Part of a small language model's weights.
Size: 14 layers, width 192, 2 heads of 64, MLP 768 tanh GELU, vocabulary 3223, 6.27M parameters.
Architecture: LayerNorm before each block, learned positions, biases, tied embeddings.
Training: a variant of Muon for these matrices, 303M tokens, 9247 steps.
MLP neurons of a small language model. Each row is named by its layer, matrix (up: input weights) and neuron, and shows model dimensions 0-191. Each number is 128 + 24 x the weight over its row's rms, rounded and kept within 0 to 255. Numbers have three digits each.
Before each neuron's rows, "fires after" lists the tokens most often just before its 100 highest values on Wikipedia text that the model never trained on. A number after a token or word is its count.

fires after: "." 41, "F" 12, "-" 7, "f" 4, "W" 4
L6.up153:117138101148077140122116104141136118137107145088094132122093084141149119135146111156122126118098138116149165101149118145124088146171147158150147154127099141107149090111098113125168135147126143101173148144146137118133110096154125116191129127128100155139163144124136165125094128118170099107089122141130147127117137163132153110122142112125163061135125103140153145087143159159150095128121176124115083119135117121097127169101143113126097141143119101157106100159133116150107144081139163095166121125157168158178135140113060108133123127133102085097112130124143144155129157106117078131

fires after: " V" 16, " W" 13, " M" 9, "P" 6, "G" 6, " F" 6
L4.up687:126126111115127101158118106157094136135153172125121126119129118094113114125095092082096103161130116143123135153112121144166130074094173172150150139166162091121093136172146105117143120150125146138115100102162143105114115132121135162136144105083125122127131096133116136105112107139106186107107121110160148148123134163132129136146128112130139119139121119135166124101105135114135122135129175137137127153192081136129143128067111128143125154117115117089116083152050173134141152087150149108137131146096130155099102135145135116106145077133098139161137159138172165147164108126122082125

fires after: "H" 29, " L" 12, " B" 10, " Ch" 5, "B" 5
L5.up475:143160109150121179144135113169087123132140152126142173108133145104148124122119138100139102118122134190142148159153052120135107148108131154117137121134162152128084110153172107121142108170113152136129143108142123085122183122104121156108153117131143128160109140140128115136138142162153142131141153104095118102079152127105159148116139120137097130159137150189161074094153105141124107121140123103142130150141136127154123093132118097176126101126147129118109076148082133158113116123127131087148126132116136133107103111117111109129145095152101105118118142111094150146110074137107118044

fires after: " In" 31, " the" 29, " a" 8, " in" 5, " an" 4, " The" 4
L4.up524:086185168108119093137107091144129076094114165108121113097121151143177141121142157106104113163099113157134082106122107131153132167174122104157089118103157102138141120122153136153119107127096126168118123140122148126145111092190107150147144140117118131142118100103117127108151128136155123138160129086185157118194135163135140105106136134126164125165086120145138141141117069139132151130079140137111101154126109096128120139073127155161130087135153104132096103119120110120112129097141135136121126140134153076134179133158145150114143124109137140152153119144146137125123121109096094147

fires after: " |" 50, " P" 6, "es" 5, " A" 5, " c" 4
L3.up619:129135128104101169123144153123133125114146140080110146174112113132167144112139088124116118131151124103147132135104129138096116159117117154131127187154147130113130136140138193130138131086136084104077168119118120146127154080128098135158121130109108129133151108131114148153143115096160168105062134157157091118130154147129113149127159117147169110164131149088097094131104170110130105115101131089188106136131141137090117097117131107121132173154097088136127126143158068147105153102123138104145123145135123158090097148139161114123108152174124105163105154095123141130120135113141092096

fires after: " d" 24, " Am" 10, " am" 10, " %" 10, " D" 5, " inc" 4
L6.up349:105143187130158103149152128125143109084141139130128114138118117102137148118121128082136082183104157109137142136146140130130148139146102103133143110113122123153132122099161155141107160136110114120149148118162130127165132153140103134146155102100109138097086142118127129084137104120129145081120110166152146157107136133117146122104120099122101139179133112111128149128125134119138161118127158098144161151154100089160115133104089094111184133089081157117126086118108115117132120117091125181124141112083127114108151176143146144092173178126172120131095155126161098105137099172067143155

fires after: " L" 15, " l" 11, " h" 10, "E" 6, " E" 6, " an" 6
L9.up743:097105133093093166164143082126091162125107118157117118122108084147139120126133179131169102127111114140106128142134122140128104124149160089141109112135153058102139158145164124128113137118121154165125114087134134126160138112104101141135129117129142121126126120146140139109123091135083144138123137153109131110100114130157107167109131085162112105143133149103133171154151124100130180152105142165127137155185076128116115145153152129080135093190160159125099078113119094129149133153157115153162111121125109141090142076144128163112157114146117142089129164099102131144098163146120122136

fires after: "′" 25, "°" 9, "\n\n" 8, "i" 6, ":" 6, " |" 5
L9.up705:140134140099117151162126136145113132124158111142086136136164133171104125100131165134162121158156114121135157138119148151133125124151117099111151143114121104141133140129100099114148122110105167078154133148136120084120113117157141116116129070065153125085124132088125136087112162095133160103162138107079110130097146100085147132174153093130100117096091179143128116096146140148124100178090137132131079103113128130177135137147121085127146168125086134119147159156137153153145136134121100135104111144173115151121110151121123169132140103151140152150158149153134110158105094099152109086

fires after: " tem" 12, "anc" 10, "°" 9, " M" 7, "em" 6, " S" 6
L8.up123:158129135128124132117092138150136138110117172116095138117140166162108083183061161171139160112130134133118127157125164137151139120109134106122094126103120115117080122122127088092120130109112134131129142100091101168107168124124126127157167163099119089116141125121170157126113107151121156135120121188106137104134103124148127122108161079091110124120120132159143135119100161128084098116112140182104106100120078157123136131132156120119127125199149151122114139146145120133115110137123106117123121105088139111159117121049145113122131152165148182132148167128143134167126120112156119136

fires after: " p" 28, " P" 7, " c" 5, "p" 5, " k" 4, " to" 4
L6.up231:106115154162139136130112102125169122148115162125095149092102124100166154126107145144156114131101102117091144134094136154131161134145160147118170074109132115140113145138145137090123134153149132110125112131068151119113108126139124179131096086103111169133177125132116125146131155153125122117107134106122132131104086128131129132125106136162110146126110139113091128102125193089118166130129150137163111092106092152135169090131147078105144141118125132124126159096080082166131103157143118135102152066121182107119140136123140112109112114143118121111142132186135113147128080150112189146

fires after: " n" 19, " e" 7, " ne" 7, " on" 6, " number" 6, " se" 6
L6.up201:162129169069143145103121162159129114123143113122135087183081136156130141109162111128109090121119115108159132147147125099174171148138133135176072136135074080082125154133107143173131127116120139140149120115118097144141090155152108131150131116143150158116110114120150153131141119138138166135144139080078117147127124099141133177156115102128131100165107164111092129180153105143111125130115138133157085091121127133125131110148148107155110119111153094148116104131115150164117143130105125138133107090162107138145154109103119129111160104147134118109093132108128088181147082105129104159

fires after: "." 52, ".\n\n" 18, "|" 5, "," 4
L4.up403:113144109153140149168083126081107112134146185122128166112104121135134150096130124172106140172113135137123144111137124122109123095152125096115107117116111121171133085105098131144138104111089119142115113124103118168106137159125116170128124115172072130087087130101173122137100190137137114152114142104120142108106130136148151136127085138092150171143119165149147116103124156118160144123095101125174123130112115135148125139137146153158106136142148097105171146138131073102140123122112137138165156087127097157105161093146116124121114113163206101116117121105113105148147153154144142093

fires after: " |" 19, "." 12, "|" 8, " for" 7, "-" 7, " s" 5
L4.up705:093127113135062157141162110084135127154135189125146129124156145150141104144137149121109127155140148136093148113129142165143130145122148129130135101124182185161139133135104131055148135113133126131143131093157128159120138136112087138131171110145086185117108134121092116086108164123120146068120085117124089141137122133111152111080144158159159114132124184084121120127138130133124116137138130116124139110136080133155118099117157141130065119090095125140115140152163094124116147134151118090159133090146101113112154135104106147114132079172116136135112164110157126132126121145144117116

fires after: " " 94
L9.up681:163180130131139119143128125082108102161114144157114114108155122133134114150092100148122133121144138147137090136101138126139144157125129129159099151117125128163126132114120104140148162104129160176126102120069112147132104138104063102147153123195127133141084117101144122139124138140098108118127137077153167096157119165103130165117152125124120088118105155134127133150128123099170099111127089103164130088152089157134134113122154141175153073181177122118122139126161170132136080114143162140119128129146113167122161112108128154130110093122109170123121127113113096130094122082149108132

fires after: " L" 12, " Fl" 11, " rece" 7, " Le" 7, " Ro" 7, " st" 7
L4.up443:141116108102125143128123098129098109130147152163080159095141135171172118104149136152129148081161104129114117129146134182139167147139097133083102137143123122141109126177100111123125135123113115116168125068125127110086147125164182105148148136111158081170159155128119094131116148182095125170169138158127162098109133121154119116166156103150144128113139129093131105134064161087092114115105109120111162128145110110120182093122131130116120111158126151096123151136149139102100120146128122119124095134112128141077121118142096077096144118143099132149135134104132141156102146141129129111

fires after: " " 33, " W" 10, " w" 6, "a" 5, " m" 4
L10.up495:151120168143145126114186118090110110133150153112139117147100143137090124167112142115115155125112123144145130154162155142122125125123150093125107140148109120099138136154105147097087055169116084085088109139132092089135106124135083126139133121122169122123105174110150164155122134111099163120078132136150118149117091119162132124137105178144145169162094129148119146161173155126090080154141117108130103138118150147125148130106114123147101115081096152123125129182130159149098073153129115103097142115130144149124147144150137136136112121113099081123167142096100120113133163130116129139

fires after: " o" 29, "O" 23, " O" 20, " ro" 10
L4.up34:155101148080175151092109128135123127134124087133060159143109082144165141047151157123132125105155150157104146124139145129127167133126155128144116102097118147109141146158145116093140121150098158162162126122117126152131127124129112077115125105124107175115148103138105103169094150141121131132118172174138138110117175158156081117145125128156139155133123091100120160104128118100131121115108154142126143131102114097126137131161103117157128152136135092096167140122130172127082101123138164118145142101112169113133142133121117141133101124131122132112098053072124118139141158112145097129

fires after: " |" 36, " " 34, " B" 5, "-" 4, " comp" 4
L4.up137:115115130090087134149123053112108101138180161091140129148111140111121097114096133130157141150130069153118146153125160125156138144115150146123121126121115104129144098150147126093110103127145136140118141120131148164151101138134106134117154140127120126166164130101080126163146147101125123114111152152187122118164160113082092139136143131089132157161127116177119116124127114139118148163147123143142152141142182155148126149144119107136152116078091170122113159124136108107107125104114150125103123129119166111106108143080133152164110119159126119099080137168072124087158102149111156076

fires after: " " 38, " b" 8, " rem" 4
L5.up177:098156134104099145156140141101181131140112124170109151116087119132137148187130122084141098119128134178112162119121150129138109159162142130098140134180141116109121055152129131153138135136110125150118159129186143098135118075093129162103212147150117144122079126067100131122119157146169137119130108133131128117117105119179114092099140130140128115127125132108132148075141099124140146116111110109149133145089138160173100109147171117117151116115155145143115091104100091137127118127120118155135103108112106144106136120140131144150138133117094142094170111158095110121144141138112138136

fires after: " L" 31, " Candidate" 12, " El" 7, " Le" 6, " d" 6
L5.up357:124150073148136143095114115127158115151129133123159126121113149134102144102187114122149146095131113147153125169126134166116105174145081092168103132133084168093148147156133086127123109157131135122095132105137086109132151145148137182140135115134131127086125114149148111133139145145142092165132165127178115103140083122091129123123104101128111109119118146128119117091091150140097082107091115149139128118116091126151132129090104160112112116137148135191155119117133125126164119139105114129129110129156180109128154112090154129151145101136144141095126143081078127181112178157162130121

fires after: "ro" 20, " o" 8, " co" 7, " e" 6, " se" 6, " lo" 6
L5.up441:132115100127174108123162154098139101149157082142138128113127124147117138124139098139138157143165142139160118165163103129173103133141126149125121125110085110066139156097152121159106083140090158150149133168102125121124109123086154119122137086139162155173165120120134129146082140119158117110130162102141095131119095121161122134125112133135119180126095132104134153127124117133174130101110142140108097116130126125137112105130122196079095118159173122124175144169122099106104134152146131095149131084121133146158153162115127107071148118133104117138081097101095109136119147108146095123

fires after: " " 38, "\n" 9, " Party" 7
L4.up156:169107126157121133188107096113116067132171141107110130167154165133113155164110129140136145135095120148118106155132101167141153114166149085166118099148126102139128106157128160111071068120123112112117109127106128136143159121158115162121105156137135123117110124122125119105141155091121175126098139131113118143124108145138143118164147118113132076065101117142108109152106176151115130148120127145110126157123130171104111127149130134111110133139104133120128136205138133134161086062129114143143148168104136137098123128092132158113175106154127100108129147099138121145138166091138126104

fires after: " H" 16, " K" 13, "k" 11, "h" 9, "H" 8, "ah" 5
L6.up415:122099162131120150102131133128167160164166120121130127121108129142120165062127112151124083149076131121155124158131080120126163142120107104153147092133131115116134141101122118114155140074128135141127126112124115132144130102115137095171134143179114121110111110138118169131104107130093130129126092100121136133131116122147141112096155074148113094100096139135129100126166158107147102135126156156126142152109120153113115149127178120092112147137149127099124120116131171141113136120142087159199134151138163124078104154123133161165124102127193133133171079113168115153079097154160115144

fires after: " " 59, " Ch" 8, " ch" 4
L8.up716:142088134134106133170148120120142110087147120125119118090127141123072123167107149118157168169131126113084135152110118128186158156139124130119125153112114128172102112147127155170148142127077134136120141088132133101152181119106083158124148121159113133118159155097114115130097118166100101096137160125137135125088117114113133124183118112134105131136060153123135105107160133123126123107167104151091133157164133158132140150086158123158120086128162120139109125103127115139142185109138128164122095087124115143123105142165105133126118095157173140099077108148101121088146138114132114127

fires after: " the" 15, " belie" 12, " wh" 12, " so" 10, " No" 6, " a" 6
L6.up735:131115150113133131146123121112178120158119133142147140125126162132105121149185172109131123111151113154112161134191109149127165132146064130147086101103144139109152139106116169095158130120102127136092114159116121158153088136127109142124187138123104149148167139083104131190095117124118098115123124146161147121130126107149114139098131163107104143151099113163130117110130102093160114120134152102102124126118140066146118134152155093110111112110161136101110122130111104140136168083142146114111130112151156078143167109108139138116129115153169111120121114092090098098158123104151188121

fires after: " |" 49, " " 41, ";" 9
L8.up728:133129114133101173107133131137107098122105103117128150174114151172105133125168156123115111137126087113151140155137096118131134178154136150130127138074142126155169114108114094161168111152149156085141103163107112134133114107094142110116153149139134113088161111142107126139076087086158104139093171116151108139147118155154127117149138119118104097130096152119138120121132130164101117151127143159155102152107124091122108131112115156136120091189134156095138154105131146182107128141170132119134141136122096140095119093074149143135096156156114161127118164062139133098090137140108141097

fires after: "," 47, " hig" 5, "ast" 4
L8.up469:166127141145136156089134131127137147130124137133105128197163123091138147136130095139123125126124112128075119093094128112117155136133151132156140144120115110129161118081141103136119085160144112116137139165148117111094143131119165148156085150095179119117067134159141122137109125132139154150127111107104106124153111160123145138139104140133130150115079085133152170161118132049098164129116112091157126149089154121151127080123133139130160125153145095128098147149153123088152131155108130150149148137088098136109197134126171128127099153095099149084102152118100132133150117135128122094

fires after: " sh" 17, " kn" 10, " Sh" 10, " h" 7, " rece" 5, " we" 4
L6.up181:142164105162125158110144139107118158105151145168145137120101137084126118156121119092127140107144181150102152146131110166101145082137143087094151107154121129092163094133184107154113156097167129121145158090119099149151158112121103171155087103126144126151108096106158107124103112141135147128112130170122129079117145109126141119110152140149126113092126136122091151092142092166093105117176122161136114132111077155129151153130120093140143171143168142100157116104160120124116119166110125117155147125163096146129119148121115171128100109137092113118087085139123169122095108121128143136

fires after: " n" 26, " N" 15, " member" 11, "ic" 6, " F" 6, "ik" 4
L4.up497:109080144113100118130103112132104143136122097166118117151088169118133149126179131130118105110126132119124146143135138158098146146126165090150120125197113147144108184142142109162089161081130131140135149147112090125119108109134071136138133145100132141168118117113132154180165147116115150088121162140096124131109124167153157113114107166108115136172137142122127113153152176117113114110184163125109086135117142140141095124113137111117127120146126098132119137126139070102140156139118128111146161095158096115103141095151127108109115109136180119124096093109135073116191132108154121147

fires after: " S" 16, "1" 12, " im" 9, "S" 7, " mid" 6
L4.up243:121143124144100125144108097163149093070107071112148119136122118103145161157117148134151090133162093164134159137119176117154130190134138137112135135137119111139112123150110146100136151111105172129123102165133145103124103139119093131083156116128099110140096136132148175143117128092121123120144085119125138133135148122134171139121108154138163128139125104113124087117151163154120070121093089104101107125142140139117126181175113136149137168090126091126124151098145065127174077137149156160136139139144104158173097097116145103111138090126104143145112129129137138115143152152093102117

fires after: " N" 29, " n" 17, " G" 7, " g" 5, " Dou" 5
L5.up691:119075086141090137100104141121139143101122156134118087135133137128144161140113177120125115136074138119085128148105146134084126129134110152166129096124125119132124121117198084135149176147145121106136154142091087103113081172140079110156145142127138125125110177139119109114137148121112162143118145100151130132096126102092126108153127126083173136138157138118149127090151175176140127085141149124134120115135160150157138140138164123134119133167124095118133153168151154159078089081108128140136109108123111122139128141147135116123119130138161155111117095110143117084159116160131154179

fires after: " O" 22, " y" 9, "\n" 8, " N" 7, " o" 6, " e" 5
L4.up50:105115090098100146092123142126078098160179147140140157151117130179152090101134130107161105156107122172155150171160149146134122126109101162139187122129136160098116114142115107121152113131088182129142125116112092089111125176101118130112135093130120134153100135137154171089122164124153091091169184104131113062126113139151086133165102144127118123138092119136123152143116137112107126117109139132112109139143162112173104158170142130105118107122137172146145162144130106137138128123097142129133152118136112122104137106135094141145123130123146132141107137071127114138097154120126132072

fires after: " H" 23, " as" 17, "H" 12, " D" 11, "," 7, "W" 6
L6.up24:114164117147105132141120142154141157199118139152131155086096108147129122128130100140116118118111143133131136154115112128137112141173138154124091160118125156089183121128128114103105151071110149087119113084169139108110135099137103145126086158138160128057108124142162132159127141127128122149118119127094120128129147093085140132076104102126132136131114150115185106119099095091139151121131121130131148189134132151157133089140170095152115156171146155121130109137095149140150176104123103154137130125091142127096132111109131151117102138115105088152104171087146158096116147128131149100

fires after: " P" 17, " known" 15, "P" 7, " such" 7, " Lab" 7, " p" 6
L4.up651:156125120119161149128159088145128074078113167117136114105160100127132145102149127146136140098113109137136114143171135154119170182126067108122165114115153150127098162136098158141134107144070105114146097143107129128148138132125122174137129109138087110155169102115128155125134062116162092109116163111124114130115111123168106118083117116117091140112142132137122104119142118193113153129110113159163141108090105140102119127148138108084164120185117107152113117102153106145161109140099088116123173137125172128137121121127148124147167161113166119120110103154126132121122149089121124130

fires after: " to" 31, "ed" 6, " en" 5, " made" 5, " red" 4
L8.up277:139113115131137120136111129150154134122112102135139150152142121115108086148117096136110147122100137130192161092161115180153148157133138145135130126175128162129092119130126123089129079120158126145119120092124124160143073100105114129114092096116104162136136136106148088121133137112127123072136098105104148138103076119122163124145118094108162114156086136150147161151162118166171100108133102125133101140137106143139153160111187122085161112142186104123092164099180114149141165139104092147143149090117123139112138136173129141102167119121143128130131142154137144097162120117096107129

fires after: " M" 31, " Sam" 6, " B" 5, " Ch" 5, " G" 5
L6.up21:183163161119098110139071127137130114148128136101159151116125107122128132124135128117142141111092137100109146165130140127128161103113161091138120087115113105160141125098107149108074132140094119122106128103126107093148110168122139124201155108130121114110132125116110122127115129146131185164101136111165148142131177144098151153061135155115146127118165103108145111140089104121141137112185151099155100112158137159153167167115126171130154102079134146148132139112119119151139067114125107130144121093143148122090125125141118150128110153107147077124159134106115110135149146074117154144

fires after: " N" 27, " M" 8, " n" 4, " G" 4, "i" 4, " Z" 4
L4.up628:107123144120117129124132132121106164142142149109129127084141151114113138146105155129140147135114139136150113149103130121184147128140155111149122137103102089186122140108117113135120163124116100136147125098160115079117118187138122130118083155075085140063089128180132151162166162104125154130129147095169104110142151125107097128126136104107130086172093121149114115130103119128162087167143125120144122150154123113135144144124100127150101107169108089112172118133125175113145101130120137162154099166105135152109117124166079134126117129146184123138136106055123127117117128098142123159

fires after: " |" 49, "==" 7, "|" 7
L10.up610:146153115116156175121118167144104143154131122114109149109143136119128131106175139131185116135140094107158162163144103135132128096142112172122117139155125059145103130126139125081107117091112162115154114138078074112092075166141159138135072113147096121148139159133100091168106140125142145138109169158116142130112142081131156090137129152116159129127144180105136123097161147138114137100113139118145139105144130097046123141138115121142144129147110138156155086163144104152110146110109151130143118134129108135151120137111109136157087104113115118090099163154140146104158132122122148135

fires after: " T" 17, " K" 15, "at" 9, " S" 9, "z" 6
L9.up497:142131151158173120119152109096161124102168173074124142108129140100093134108124087110166098116089146153126085130139147123125156140129146110138106139121123150144101127120110141083138119178155163133123122143152111146116169121138094122139143154110121182108147144118138162135099129136105170079103154142098099121104141138120158181108134125071123109107126164161116146190131130163124181131127152149110150119117104149154109153103132097147134129133069142103096073104138120134135097134142121100123152110147149171134140081114105166104085096132106151149132133139143129124119109104130119117

fires after: " L" 18, " E" 17, " H" 8, " A" 7, " an" 6
L4.up597:090115164132106153133120108193153138156083118108123100120123085175176108110109150131143104146174122124127091163139098149127138143104090080114123128109116109091146141164181169115152071117133107157151092074117090108120110133164136095191119116114154159120129162153121129141107122131131117132135143148124098172144156129129121157127148156111134122161098120106136129134094175104163182164141142110150119103142100128157140144132145098143144076100161163114141115129137130132153140140083106156090118128156140110121108140115128106123116132112154149105118124097127139116136093103129125126

fires after: " S" 40, " s" 15, "S" 8, "c" 5
L10.up585:145153148165146109138166128121124135110116149149158147162127152153127099130110165104121110176176131092153139136158132117095114160170119094125166096123174149137163149145112112123160104147110187100150157114124156141118141151124036083111107134064109126117097127119133153139147138129120123158124094096084095108111143144131145132147124150108164123123082154140094138155099121137116140082097098156098130154116093118127097173120152111132157145088114103123121147116136128135145067122144149153118126114158121135140175136123129139094088108107100146143115141130126110124114118121141106137

fires after: "1" 16, "3" 13, "2" 12, "-" 7, "7" 6, "6" 6
L4.up43:127177125120096116124105112146106095128163108128121124121090117099141146170149126100126125117170119152103115111128165173123134155149168157115096135143090131095145080126127121132154137105053147130123147121112069146136168114123125105152130119098108090180173073108124122146145106083084147121146111114140137150119130149147109137129137141120112154137117114138082095106141161110160125140159117145120115121127130130127133118157164134112109180106152100124144130128164100132146190081111140116123140159152124083119137119111134141130107097139100164100123181099181141119125162124112159113

fires after: " L" 18, " W" 13, " Z" 11, "at" 9, " F" 8
L6.up289:149154092195145154127121067169139140109134164171092116084165101129103135194118129084075102123152127123115092132126137132115081153113138104138080084150127129126094139122144134132132119157132096145099144101136139126112134120125135172105083131106163114146160071135137163172096086150107136135162159137152132081137145166134139117129139122111126104126121144170101131127148119123139127147106161090137120140148106145129147101122169085169136129144151164159139100159136125123115107115103151109125128115121122099122071112136146101129140143142123100140148121140141102101161124109142158133

fires after: " G" 23, " S" 10, " K" 8, " g" 5, " p" 4
L5.up524:105168148155186097082117143129171114112108094121143121128124090131103125147101148131114171145115091164145103137129175124128120126117133151140147078134131122158125142103126129145151133147097172137100093137158129129139123163108097120128096118124132166104123134118132137113149119176103107123176137150107157069121109111127159114104114162123123126140102139096099111125142061089125127135171131113120129097159145164184126171117145124162130125130084142091115122146125116106152079080135159127137119103134125112136188094100172105110128106106151130140135121179126150123145137118174135120

fires after: " O" 17, " Am" 11, " N" 10, " I" 9, " Al" 7
L5.up609:124117124146153101162123150125122158099109128165112114143106086165167153093151168101123116166111100080086146166129108134106143162132078138159130120149106109142132106149109113117140084139114159117137103123075086118144147133145163148133146145133089125148065129129116129117129143140086126125201111123142176147139133096151076144127152100104134132118116119159103170120124113103159120121149148088136149129128097157136132151111103179121159108121139146105117130115144098147152094126133143127149100091117134126120147114114121161150141117117162120169115101111104071122163154074151116135

fires after: " U" 16, ".\n\n" 13, "\n\n" 11, "==\n" 9, ")\n\n" 5, "==" 5
L3.up700:089107102109115148069170128118165146154146085139133138168110183150125161107170140122133113119103137128132136150166150149101145138162101092101063085075126136160101093127115135147145141152159146128142135151141101134125140092130153165127114152126128127099130125127117131129133115131155116116108115127127137114123105094146103141119145149112089122123102113115110160145159133160111140178107108113128117097184118153156169098157143132153127105160116080121125141129126138136123154116121108125112102100144140091112100143081114166109137206124120106111101154122149066162146170110126130111

fires after: "ut" 26, "d" 12, "t" 7, "ed" 5, "it" 5
L8.up257:167114112164136077130134131112153111114113090122114147144135125119120095161147109114133126142169144155133125157114142154138136105137153142122079151128146167132118130122088101138126129111074136116106176110162182134149128184119147128118046141125133105098152151128111136139126122124157111092135162134116176095140105100172146127122123132135165088105104133130147138094098141085116117100137156103124126124128162107121126119118102139101083125108096159114145142064132164112091158083121132120160137085122154112101121142148136152179159125146123161130136149136134167114126107143116150071

fires after: " o" 21, " O" 19, " le" 6, "I" 6, "E" 4
L4.up451:122125076107136196147083125112128083092130073112106152151116134118101142131124114121100143098136135090164155145086154138109109147142086128095137083128143154102149163082129127097115106163106149148153152125155074154118122132165153094150101138083118123097132152102142130137101145085107096125134135148134146072154140131091136148158147150141172132135144108182120146141134119168112133137121153115095112087121130128124150120134146163125131179142136135145110166103146154130134098144159102113119096133126114151151146173140140134099113112162110167109123141107096096159140125113148138146

fires after: "," 45, " could" 5, " U" 4, " did" 4
L9.up6:144138113142151137143096157151124168135140140163158120148104109144151124127157121116113097151124107136149119133094158163106180121134174133160100137103111120123139152125129119106148145127121106114152153119125141094087133174122112138121111122117099175168129072111147138111060089130190111114157130121120145106142122133111121164135117131130107135147149152144131148151111131095156102161062116068127127115120113118141140084139148049136116108180141111121114088148103160079123112109106181174150133142092128136139138142132115128118107148125112095129128120125152145138083112138104128172

fires after: " St" 19, " s" 15, " J" 9, " |" 9, " No" 8, " st" 6
L4.up553:120155112131120107132115122111158078111153130099134166104156161136157131119101167119170157139126150117146132154111143130146145089168142129161098086147188094147143106116134148141093169121099160090105131132089153136187161144151118145121117128157120132132162136095120143077154124127133138090138132148120166127149129085146118115083142128150149128137148116153129132144128097161104130141133144078125119127151116067171076126118126151132104124112155104098118059117148094164142105107102170104126115075148117093135125138127132169108103108146153096117128133111146134123088116118144148135

fires after: " at" 23, " of" 6, " a" 6, " is" 6, " area" 5, " At" 4
L9.up511:150152111122119133153154147089094117113126121114105155114104134174151148140120142100133160134171155113146160175163153114107115172124153120142145121098123127089128128193130110128111073151124108131126160154156102119095125148155105142129111095169101101097119131098118102091135112116134124156101144159153126095178101103135131164163132179148139076136098165132127107124107150103124181125112104135129137129095149176144115124138096137135181150115118104156132088123133111097136084105140145103092121148148157159120156098131119131089104158118116137114140157107143157117095130159082135123

fires after: " the" 25, " a" 19, " was" 6, " is" 4
L5.up551:118147099129117120188149162133143084133116123165122124136116159113108098106120191125097127108116110120125099120210158183129117152150127118161123122174152087177102121117139113102134081096141092136084116128169142140129099128152104102148138116127152117160168134131117138132123085144160142200050092128154105060163104106115131127146149099149114140129130141099141124136154112123149133155129111087167137138109114116139134103135143099128114121154137126164128089135120112096139110108155113128115113151107149111144146146143120127105123100112134139146126150136141125112114170110112114139

fires after: " w" 31, " W" 14, "F" 8, " mark" 5, "aw" 4, "W" 4
L4.up331:125092161145121089177110127129105155142159129110078110155100139115153128141099120139140117111099169157102136152120162131116112156126189140133099121093101089122140125099117116157152143133103153094085144110131147126135111122115103063153136141132118111094109123177126132124152139105124151117134139163150111115137162140117151166076099153108148096127096147165126144160154117090158116143109105160134112146137178090147124101155135122152136181110107145100099103199142119156099110105111166146107127117146105111144128125081105128169146148145105119115109084153138117129133135120133109170

fires after: " d" 24, " D" 8, " Ch" 7, "-" 6, " Un" 5, " H" 5
L5.up182:110140157135120114128172122146128099083159116130114133118095086156134162109152145095146088116100103137126143165087121129120131162144122152119133116172157103125147119143116107166125165182162161101089127090149106100123132147103134089108129115109128148112110081157143157115136137120097161139152174117169147115088115130120106113154126098136108161143165146127142142134162126150151118104108147094128138095135070184139079115087143134158108127128098157149123169097095091107099098156132124098142127139120103109097154117130151116151137153129159105116152124167115120171116123099156122166

fires after: " |\n\n" 24, "\n\n" 12, " Institute" 9, " School" 8
L8.up530:116135111098080129138154120108143101157114175143165134120096176101164129107139096139167177148119155109154146140117097137123099115140154089118112129128074090106163122104138128118122059118111114157162118150164108148149091111156092101135167108132127118118161103141131105124081126121131113127132194104133146193130140151155136147138128095121090119118115147132158157116143133114148101112147155104096155140093124125115100130145136133169125126098109155147095141107138109106128116128132138104188102112153119083164147130115132126103146106092134119128157127082110136141154172145098147109

fires after: " T" 23, " G" 17, " g" 6, " Y" 5
L6.up86:138099100102106173151107130095111143158123191142183117150134176163129162195098143096121123116146096130152087137130094111122115140104103146153184084147124189156105118149132106117116166129118127051124148106106153135135134147163162120153103132128150137126110152126139131112143087091122134157136147166133115098150182123122176144118116144118088124122114140141108119092155103125128145137158128088128120133122100160156151139117135109101110096138103121104110121131116136137156083098128123132159120141113117107153105136089112122109162109103096135100111122115157125131141131138144169094

fires after: " Al" 18, " El" 14, " (" 9, " In" 6, " de" 6, " el" 4
L8.up481:142158165084117136130153105138148102124170115180121103120135157115138163128113136118126135097137100133126115116143128131142134160153105135136113120153126090120141153135103155117156119130093107159170131084129156134149131128153115148104195126155093182184119132131118126110139149117119086163134139118113165114128134103165130093119127118062120133120092148099143182121115124168113104131144143155119124105087114117143138107122129151112097093163114099095090139106116066128151120130136089140164135148157175089158064128105121093101146153120124093124118162130100148136168103131132138117

fires after: " K" 17, " Ch" 14, " ch" 11, " o" 11, " |" 6
L6.up765:135118116103122143123167122150138138093145142199075091127184159123117137082137130118147135113128137128093141140124128096122128148101095138175182120147185104079098119154153066118128106138103115110101161128132096120130155167135159115112173129170134117120128105103137088140081128151143101124142179138167110120144120113146125116110129107150116130145147121103146111117173150116132093162124126189097130102115116110113114136085122163120075121124139117089112109110129130135128121149173133132101119136134148109110115116148133102137124164170086139134123132129120128115118126102182175130

fires after: " b" 18, " (" 17, " J" 10, " Ar" 7, " Sa" 6
L4.up350:082133124135115150147130136109157064117131134109105153148127152152156122143077121145147130091139104097085098112115144112091116132144162118103135169097135124145121116180116131097111136095123146121141112127133129117160167099086101116109176094179121134154057140151138146120117152195105140137135113118148116117116140173094148089122129122116117112139125097149142141075122132141126139132158168112142114143105111152105141122126128113165099123127175144170155145102159072136123130114156178125160081139100149150130102155143102109155143141112101150118161148097163132124132138149112107125